config = dict(
    hidden_size=576,
    num_attention_heads=6,
    intermediate_size=1728,
    norm='rmsnorm',
    norm_eps=1e-06,
    rope_fraction=0.75,
    qk_norm=False,
    parallel_block=False,
    init='normal',
    init_std_qkv=0.0275,
    lr_mult_o=4.0,
    schedule='wsd',
    final_lr_fraction=0.0,
    train_tokens=335500000,
)
MLP neurons of a small language model. Each row is named by its layer, matrix (up: input weights) and neuron, and shows model dimensions 64-191. Each number is 128 + 32 x the weight over its row's rms, rounded and kept within 0 to 255.
A block is one neuron, or neurons of one layer that tend to fire together. After each block is what it responds to, as a language model described it from the Wikipedia text at the highest values.

L2.up2 [173 150  84 134 154 115 113 102 116 117 125 170  65 135 122  98  78 141 134 116 132 113 135 116 153 171 180 130 115 137 123 125 103 109 129 101 130 204 138 137 127 107 184  92 142 138 103 147 127 122 151  84  94  97 173 147  56 213 139 137 148 126 149  85  89 134  81 131 117 129 119 156 135 110 107 127  48 130 120 126 157 123 119 146 119 114  97 105 135 129 136  91 169 150  95 188 163  90 165 133 116 111 173 141 112 137 124 151 143 141 142 172 179 131 132 131 162  93  86 100 126 149  53 134 109  91  83 181]
L2.up119 [141 127 160 147 115 142 101 126 134 153 212 166 136 140 185 132 108  87 130 125  85 141 113 114 152  91  92 143 133 123  81 136 105 165 112 105 137 208  71  85 115 147  89  69 145  89 111 174 153 165 180 151 103 105 105  98 137 119 187  96  98 168 100 114  56 186  99 179 127 157 168 124 201 122  85 117  83 159 117 120 182 153  85  92 127 116 150  76 142 200 132 117 141 168 162 105 157 103 158 117 158 149 101  77 151  90 148  97 115 109 109 126 112 176  95 155 103  82 104 167 120 111 134 175  88 135 139 125]
L2.up696 [198 109  96 144 119 108 159 181  92  83 113 141 134 149 161 132 116 153  87  80  90 133 154 139 147 137 128 161 187  66 153 141 156 106 183 126  79 111 120  86  81 132 123 154 110 119  49  92  85 150 128 147 106  95 121 143 194 100  96 146  84 177  52 117 149 142 125 135  74  93 138 197 120  99 163 161 147 112 163 144  68 180  69 173  75 122 115 169 158 101 105 158 140 115 132 170 147 117 114 178 147 192 134 150 118 146 129  94 103 116 112 149 137 146  76  63 106 187 179 131 146 103 155 139 113 206 106 176]
L2.up731 [120 129 118 106 127  97  87 181 152 128 120 127 105 132 139 101 153 117 106 110 133 100  97 128 106 175 117 139 162 159 152 151 111 125 159 124 136 123 139 153 121 138 155 166 135 116  83 197 112 136 116 123 110 145 106 116 196 134 119 175 125 117 164  92 102  88 160 134  47 107 114 164 111 195  90 138  70 152 180 109 168 172 124 117 154 181 134 120 108 130 108 118  96 143 147 114  99 133 175 102  85 146 137 147 127  92 196 155 106  94 157 118 132 147 153  94  93 162 211 123 110 153  69 199 110 163  66 141]
L2.up790 [121  71  78 103 112  94  80 124  70 148 104 131  97 163 147  89 147 143 139 121 140 136 114 128 125 143 114 183 198 145 140 152 159 137 140 139 123 101 139  88  87 131 134 130 144  59 133 104  90 139  94  88 120 130 147 142 168 156 130 122 110 164 192 118 121 110 147 160  93  93 124 145 101  92 175 144  83 151  89 186 133  85  82  99 172 150 121 191 126 107 105 119 118  98 126 147 146 148 108 112 149  78 106 144 141 141 108 134  79 155 101 122 108 164 144 138 157 122 115  91  89  88 163 147 150 176  72  90]
L2.up898 [140 103  84 157 176 125 102 145 100 124 122 159 126 119 214 153  95 145 151  76 121  83 105 123 146 116  97  82 138 110 171 136 176 129 142  97 127 144 138 185 111 175 155 163 125 103 109 132 134 123 104 149  59 144 153 144 160  66 115  96 116 112 119 113 177 117 167 143 192 148 117 172 162 163 136 140 124  88 109  10 142 146 128 139 108 104 172 146 169  75 168 100 158 123 153 115 146  79 127 141  68 132 133  93  74 168 149  87 118 168 156 129 111 137 126 127 139 120 135 103 118 157 171 117 126 147 110 115]
L2.up967 [190  74  56 105 114 141 129 115 193 178 174 199 123 176  89 148 120 159  99 113 180  59 130 108 102 129  76 124 136 132  88 176 167 164  81 103 124 121 104 104 126 131 209 112 147 110 110 139 162 162 127  90 170 129 147 174 105 128 145 109 125 139 143 175  73 130 119 138 117  75 160 168 100 149  69 133 154 137 176 132 108 101 124 107 169 185 101 144 160 174 136  71  77 143  95 195 169  79 162  65 110 117 130  73 146  89 171  91  93 147 178 123 136 162 119 132 157 155 141 139 111 127 109 148 140 184 175 120]
L2.up998 [137 124 116 118 117 128 111 110 152 182 179 131  96 112 125 131 178  79 152 112 154 197 162  85 188 146  90 111 157 182 154  93 159 178  96 173 190  75 146 135 161 136 106 168 100 120  93 134 118 154 157 135 135 161 105 107 108 102 158 156 116  83  94 158 138 143 128  94  99 141 119 116 112 144 124 178 116 199 121 113 186 168 104 117 198 178  92 130 117 126 100 150  73  75 150  58 172 120 113 135 127 118 121 140 180 147 101 132 142 113 141  89 125  96 155 126 121 150 193 100 115 124 154 152  57 124 103  55]
Description: Unit abbreviations or joiners right after a numeral, mostly the in in converted measurements like 1.6 in and 6 ft 3 in, plus m, mm, ×, –, -c.

L3.up1525 [122 119 145 135 142 113 130  40 134  94 108 105  71 111  88 155  96 115  94 139  50 143 151 158 170 139 139 113 114 143  65 118 146 120 117 167 160 156 150 217  92 123 118 109 156 162 180 174 129 122 107 124 187 127 112 102  95  87 136 136 112 116  88 133 152 167 149 104 142 106 106 143 116 147 133 146 179  66 115 152 115 164 115 137 134  53 137 116 207 158  92  98  76 130 194  90 123 173 138 158  90 163  73 167 169 127 135 117 141 102 128  91 123  87 135 122 108 112 109 104 158 125  93 192 136 157 107  70]
Description: The opening or middle pieces of surnames after a first name or initial, often in election, sports or credit tables, e.g. Mc|Cl|atchy, D|uns|more, Fort|esc|ue.

L3.up1436 [115 143 117 133  90 111  64 200  95 103 125 153  87 100 118  96 120 109  83  65 153  66 160 110 128 139 131 138 114 128 150 127 112 119 163 143 148 114 142 194 106 158 168 145 120 157 128 136 179 131 112  94  54 130  95 102  86 113 108 121 177 121 148 105 107 131  95 153  62 119 107 113 113 174 141  94  98 157 104 114 139 108 169  53 155 205 197  89 108  97 110  79  93 161 146  69 145 115  94 111 103 112 137 133 127 173 159 124 164  76 117 135 169 171 154  98 140 105 147 144  98 138 125  87  73 150  70  83]
Description: Prepositions and "the" right after a noun or verb, introducing the place or target it is on or applied to: "scales on", "ring around", "superkick on", "head to the".

L4.up40 [113  78 157 120 101 204  87 167 123 161  73 198 101 150  53 132 138  95 123 134  77 132 126 185 119 114  66 139 138  92 148 124 127  97  92 133 102 108 126 121 123 153  96  66 121 114 166 223 119 101 119 152 181 155 113 110 161 100  93 182 143 104 189 151 128 155 113 126 132 118 135 156 165 158 132 122 114 112 142  99 135 112 131 141 130 110 121  83 168 104 126  77 104 121  91  97 117  78 134 108 142 121 117 125  79 109  77 146 144  61 124 145 134 157 107 167  66 119 179  80 105 187 131 163 115 135 108 187]
L4.up357 [150  54 142 112 158 102 102  60 125 128 130 175 157 143 135 140 135 141 135  31 119 150 119 119 120 104 103 178 150 135 120 129  77 148 121  87 122  98 123 118 198 127 169 107 142 167 145  63 106 194 167 119  67 141 126 128 115 140 168 163 180 153 143 134 129  82 125  93 110 137  57 121 107 146 160 130 113 124 173 133 171 128 171 190 139 121 160 160 112 152 159  96 157 153 136 147 117 128  79 115 128 182  86 123 135 148 178 131 128  63 163  89 141 143 109  91 110 118 171 119 138 148 159 110  83 148 140  88]
L4.up434 [ 84  87 126 165 108 115 133 118 127 135 148 137 100 167  87 142 131 153 140  58  87 140  80 160 139 124 149 121 175  80 170 117 139 119 107 143  62 106  73 203 115  41 145 162  98 132  84 169  92 155  70 140 144  57  99 128 104  90  79 165 142 144  98 138 143 165 145 180 120 119  82 149 117 112 118  89 127 104 136 109 153 125 169 131  83  97 150 176 182  91 117 124 130 126  97 138  92 119 139 136 106  81 116 128 133 167 115 126 144 136 107 143  86 140 113 156 159 153 124 105 124  89 135  79 143 112 141 124]
L4.up446 [105  90 146 176 126 127 133 118 133 129 120 121 111 152 128 125 126 126 106  69  98 165 152 121  91 136 117 139  89 129 144 173 123 146 144 167 174 202 173  82 114 150 152  94  82  98  97 170 112 134 163 119  84 165 163 147 144  58 104 118  89 148 104  86 202 112 112 124 106 143 144 178  55 157 112  79 154 120 133 142 154  67 144 176 100 104 193 117 112 114  71 122 168 108 146 122 164 153  97 100 129 109 109  93 149 169 174 111 127 125 124 130 169 114 205 102 139 159 116  81 124  94 136 132 109  88 133 131]
L4.up705 [140 110 127 133 174  96 147 128 142 147 154 132 116 143 144 117  78 140 125  96 109 109 104 129 141 100  66 135 113  32 146 189 132 135  82  67 170 125 143 122 121 160  68 104 139 123 131 140 143 101 145 127  91 144 124 140 131  91 172 158  90 185 110 177 135  99 114 122 149 124 114 123 102  86 108 129 128 104 151  90 103 233 173 128  70 109 166 146 172  59 186 130 156 129 127  98 130 165  85  94 134 116 154 108  77 155 135 208 157 144 152 229 123  87 148 148  82 132 157 147 141 161 110  84 107 158 130 177]
L4.up1052 [129 136 117 134 151 110 127  71 116 103 109  81  86 121 130 153 118  90  93 143 140 132 109 152 136 146 118 126 161 111  74  90  62 115 140  54 102  70  85 130 177  97 101 135 148  75  84 163 125  78 142 111 126 159 183 136 172  92 228 151 106 171  77  78 142 179 130 107 130  91 199 139 122 143 145 102  65 152 116 154 143 175 119  94 131 120 177 162 171 121 101 149 110 159 177 146  74 154 174 130 137 116 119 133 153 115 131 104 119 133 131 125 128 151 154 150 120 120 143 114 178 150 193  60 157  70 137 137]
L4.up1499 [129  97 108  89 116  91 152 150 138 143 134 117  86  91 107 117  92 113 128 149 119 178  92 152  95  94  81 144 177 149  95 117 170 141 111 168 163 154 123 132 135  70 109  98 150  71 173  97 136 148 165  82  66 183  63 106 125 132 161 160 129 161 165 166 142 163 157 137 125  72  99 110 110 178 114 175  89 114 113  95 121 118 119 111 165 110 142 143 127  68 133  99 120 152 133 119  83 144 101 116 183 109  52 123 118 157 131 144 186 190 115 162 112 153 152 132 139 162 130  56 114 177 118 122 112 167 115 126]
L4.up1540 [113  59 131 104 158 101 127 131 151 169  87 120 114 143 136 135  78 142  63  65 109 146 161 152 192 179  86 129 110 125  74 157 128  89  92  69 122 135 129 109 169 149 108 160 135 148 114  96 108 113 137 136 216 168 117 156  89 134 161 165  70  91 108 148  46 139 137 123 139 142  81  93 126 160  61 107 130  68 116 106 152 148 100 189 170 149  88 129 105 177 106 158 162 137  83 133 125 115  81 157 139 122 124 186  94 156 136  95 134 103  84 159 121 118 157 131 145 150 124 102 117 177  92 127 128 197 145 170]
Description: Final word or word piece completing a multi-part name or field term, e.g. graphic design, Account-ing, South Carolina, Stax Records.

L2.up17 [136 110 175 131 112 105 159 111 168  59 114  27 139 124  69 139 189 147 105 110 101 113 107  69  88 124 130 119 139 159 169 112 138 115 120 124 134 140 170 204 117 162 136 134 129  90 118  90 150 125 117  85 168 149 106 104  98 139 127 139 136 158 104 168 179 110 108 169 129  89 141 162 139 143 113 190 155  94  97 130 138 125 158 172 118  88 154 151 156 100 145 109 164  81  97 144 203 156 136 149 168 112 143 102 161 169 119  95 138 141  80  93  87  59 114 124 118 137  81 117 209 153 113 170 115 165 151 110]
L2.up55 [134 182 112 106  90 139 126 136 194 136  96 139 145 136  83 133 153 122 199 157  95 152  92 118 145 110 116 113 122 159 154  85 157  77 110 120 148 113 143 163 102  70 151 121 143  98 103  85 148 128 161 107 174 141 126 101 120 105 111 141 134 126  94 159 196 115  87 117 120 142 141 166  66 158 120 102 108  99 151 110  84 149 162  77 130 116 124 125 156  76 157 157 120 153 218 117 152 126 144  89 107 127 138 106 158  97 203  81  74 162 100  94  99 129 109  94 136 153 153  76  48 121 164 158 100 122 106 101]
L2.up81 [ 95 137 181  41  98 133 106 140  98 106 109 139  94 172 105  88 146 141 170 149 140 165 126 133 124 133  79  97  59 138 106  91  89 193  93 134 155  81 136 160 125 115 116 100 135 150 148 126 171 116  99 178 135 123 121 127 142 142 123 170  89 135  70 142 120 126  92 178 139 126 167 156 119 140 102 222 136 139 152 162 160  76 169  83 121 121  92 110 124 139 134  83 125 150 120  96 134 132 116  88 122 136  59 106 124 191 102 131 128 139  86  69  60  85 158 151 139  91 105  73 169 111  87 183 117 135 138 104]
L2.up98 [121  80 165  94 121 157 151 112 175 120 148 116 143  85  61  95 120 163 131  82 132 106 124  78 144 105 148  79  92 115 105 147 133 118 111  76 147 125 103 166 159 104 159 121 147 112 117 133 155 106  81 165 177 118 101 138 116 196 152 148 132 120  83 175  94  77  85 109 130 146 155 153 155  74 109 138 138 103 130 130 172  79 159 124 145 133 131 168 121 179  98 136  69 146 115  96 162 139 155 103 127 128 116 130 134 202 149 131 112 185 113 129 149 120 115 115 106 139  46 112 131 121 120 104 132 138  79 105]
L2.up582 [ 97 103  35 150  69  85 122  72  98 116 132 155 122 125 141  88 173 112  77 134  97 129 102 105  77 186 149  82 123 119 122 158 156 162 119 150 151 134 102  96 135 124  84 105 174 107 134 147 132 160 128 137 172  73 137  70 107 150 121 129 118 129 129 133 101  92 111 135 161 132 157  99 169 188  92 127 184  71 102 118 171 181 133 167 154 141 127 113 135 136  94  86 130 134 116 132 111  74  98 125  94 112 180  48 138 152 196 109  98 112 133 122  96 142  99  98 118 145 129 141 127 104  94 105 114 132 170 139]
L2.up1280 [177 129 133 116 122  94 158 130 135 109 133 128 150 161  86 112 153 140 152 136 169 155 122 108 107 118 166 157 149 157 177 158 131 135  76  77 148 143 171 207 124  93 163 102 173  56 139 101  94 116 144 155 178 136 156 129 158 139 166 157 100 153  97 138 128 110 150 105 149 152 128 172 105  85  60 184 139  87 154  90 101 115 108 175 127 105 117  31 128 130 119 150 113 130 134 147 110  77  80 131 116 144 136 103  94 138 107 156 115 174 121 117 198 109 153 143 109  87  56 105 139 123  96 151 119 155 176  86]
L2.up1363 [129 136 143 150  85 138  90 103 115  91 189 131 144  87  92 103 104  87 121 151 144 117  83  97  95 137 135 194 116 187 157 167 179  12 147 152 117 132 175 155 137 105 128 127 178 113 128 123 142 134 156 138 194 131 148  84 158 120 138 109 143 147 183 122 123 116 135 101 174 184  88 170 133 125 120 112 146 124 124 125 151 131 117 121 116 183  93 125 163  65 100 151 123  73 134 108 151 122 154 196 142 152 138 161  75 162  75 115  97 125 168 103  92  82 174  98 106 156 175 112 138 119  97 209  69 201 115 128]
L2.up1515 [159 164 138 119 146  74 113 191 107  70 136 108 188 105  91  99 127 139  94 131 113  90 135 151 133 112 138 100 122 126 129  89 174  96  52 112 101  96 139 170 116  97  99 139 177 113 112 133 122 102 175 149 137 185  84 112 162  80 146 145 113 125 215 152 180 110 133 184 149  98 115 102  76 109  40 133 147 128 153 107 161 185 106 103 135 119 169  97 113 100 149 128 128 126 179 148 149 174 179 145 153 156 103 142 130 193 150 137 147 124 156 121 153 104 117 133 116 137  89 144 141 147 134 121 135 178 119  70]
Description: First word piece of a surname or middle initial right after a given name, mostly in tables, rosters and credits: Tom Ram(sey), Michael A., Stephen By(water).

L3.up1484 [ 93  70 160 121 179 125  93 109 117 127 153 179  90 183  98 153  97 169 147 114 106 136  38 109 108  95 106 174 168 102 129 166  54 161  99 119 140 140 106 138 152 143 112  90 137 159  88 180 123  74  95  84  53 117 171  71 189 131 116 133 124 138  80 104 105 134 104 142 144 150 119 133 106 165 115 127 139  72 133 141 112 116 159  57 162  98 171 113 108  94 158 139 129 122 145 182 133 125 100  93 114 121 165 154 150 163 138 141 154  56 120 130 158 158  84 153  77 155 186 108 136 171 201  95 131 116 109 133]
Description: Final word piece of a proper name already seen earlier in the text, such as du Pont, al-Shabaab, Qarabağ, often followed by punctuation or was.

L4.up485 [105 161 148 140 106 127  88 133 153 151 128 127 102  91 155 109 148 114 155 122 121 112 108 107 101 187 113 112 186 109 119  83 160 113 112  84 159 113  73 187 121 205 140 138 137  92 137  89 116 152 121  82  55  64 117 130 129 143  79 132 135  68 149  84 205 154 130 158 100 151 153 176 119  88 137 109  86 101 206 133 195 148 136 145 122  88 156 134 141 191 151 185 131 123 163 106 108 151 107 106  91 151 142 160  98 112 100 106 152 151 164  46 179 120 183 168  46  80 137 108 105 164 133 127 180 140  97  75]
L4.up564 [ 65 188 131 154 184 141 112  85 150  83 143 189 132 183 180 162 166 126 145  66 133 140 112  59 142 136  76 130 138  99 111 128 123 111 159  75 156  88 116 118 134 119 182 128 156 118 119  83 143 169 113 126 170 137 137 130 103 126 103 111 149 153 153 158 143 130  89 123 139 152  81 123 137 144  91 147 166 105 173 138 143 157 159 162 155 126 173  60 180 138 159 116  76  76 134 128 141 103 100  63  95 110 126 103 108 157 142  93 131 123 174  72 145 140 148 176 201 101 179 169 117  82 120 136  98 128 129 155]
L4.up898 [160 130 164 104 119 126 152  52 131 125 114  84 122  78  85 142  91 162 146 133  70 151 135 122  93 126 134 101 135 165 105 128 160 110 129 122 116 114  91 166  75 143 124 153 190 113  90 134 190 145 116 132 128 150 154 109 134  97 166 151  82 111 141 119 170 150 124 123  68  97 100 147  94 138 114 145 150 138 143  93 142 119 131 156 148  98  65 122 138 143 132 129 139 156 167 100 152 125 136 181 154 138 130 163 107 187 121  57  88 170 148 137 106 128 126 116  88 121 119 115 143 111 108 139 120 108 165 131]
L4.up1046 [ 84 165 186 140 143 117 186 148  66  96 126 111 109  78 140  90 181 153 148 131  94 103  80 155 161 176 125 133 136 152 109 137 117 164 111 157 131 135 134  59 187 117 128 148 108 208 186  67 115 113 146 110 103 132  86 154 123  58 147 112 164 132 101 117  86 149 112 128 128 118 168 162 146 107 184 193 131 159 113  78 137 154 168 135 186 157 153 121 107 163  84 111 119  95 128 126 120  93 111 119  80  84 143 145 134 136  92  90 119 118 110 165  46 151  91 173  78 151 105 108  73 132 142 157 133 131 185 138]
L4.up1087 [116 154 124 139 127 147  77 175 112 170  88 118  96 102 102 141  73 153 128 152 153 152 144 156 155 116  88 149 157 127 116  99 145 116 152 106 169  82 121  90  95 127 152 105 102 105  89 183 112 141 160 132 119 145  90 163  90 107  97 158 126 182 128 141 141 119 121 127 104  65 187 141 131 171 185 158 129 135 132 167 137 162 163 145 157 130 131  91 168  92  91 130 113  46 159 102 143 133 117 166  92 143  74 165  87  95 143 126 122 131  54  85 128 174 169 132 167 129 139 147 134  97  93  74 124  95 126 108]
L4.up1154 [179 130 103 150 147  79 174 148 170 130 170  75  75 125 147 125  67 141  67 106 162 136 197 138 147 132 100  98 133 120 102 117 151 126 123 113 158 129 157 100 178  85 140  75 177 152 160 142  58 143 187 192 226 181  78 131 196 156 165 123 131  90 162  98 132 106 149 175 142 143 165 181 139  96 125 113 102  90 154 118 162 110 173  83  90  97 122  58 165  85 127 117 114 124 138 148 147 127 117 175 137 134 123 131 193 126 164 177  75 156 115 120 100 133 134 119 134 177 137 132  87  66 140 179  64 148 137  83]
L4.up1160 [150 157 157 126  84 199 153  70 119 112  63  58 136 125 129  85 115 125 139 134 123 127 102 119 108 149 121 111 147 118 112  96  84 161 126  27 156 112 122 163 153  72 109 136 145  91  92 138  90 129 113  95 121 120 125 137 121  61 124 158 127 177 140 127 185 132 100  89 116 135 144 162 109  85 168  67 102  78 119  69 147 102 143 115 116 117 114 147 116  68 120 115 183  87 149 132 163 155 108  61 103 137 110 118 122 121 183 118  88 128  99  82  81 138 122 158 130 207  98 153 121 118 120 116 115 106 147 136]
L4.up1373 [139 132 127 126 104 147 137 120 132 142 157 106 141 129 126 106 150 161 166 153 145  94  99 148 129 185  96  99 134 143 113 180 151 124 114 124 108 146 193 139 152  34  92 115 139 147 130 126 145 172 112 124  93 129  72  59 131 142 153 166  79 102 111 139 125 142 146 127  85  76 143  88 126 128 104 143 121  37 140 168 143  58 142 138 148 152 131 119 158 122 113 118 166 120 128 103 131 149 116 152 132 129 114  73 149 143  97 117 127 151 109 113 145  72  79 157  93 130  71 131  54 100 113 166 125  79 138 138]
Description: Short fragments, mostly a lone c or C, that begin or sit inside a word split into pieces, often right after an opening quote or in surnames, e.g. "c|olliding", Al|c|ides, Gary C|ederstrom.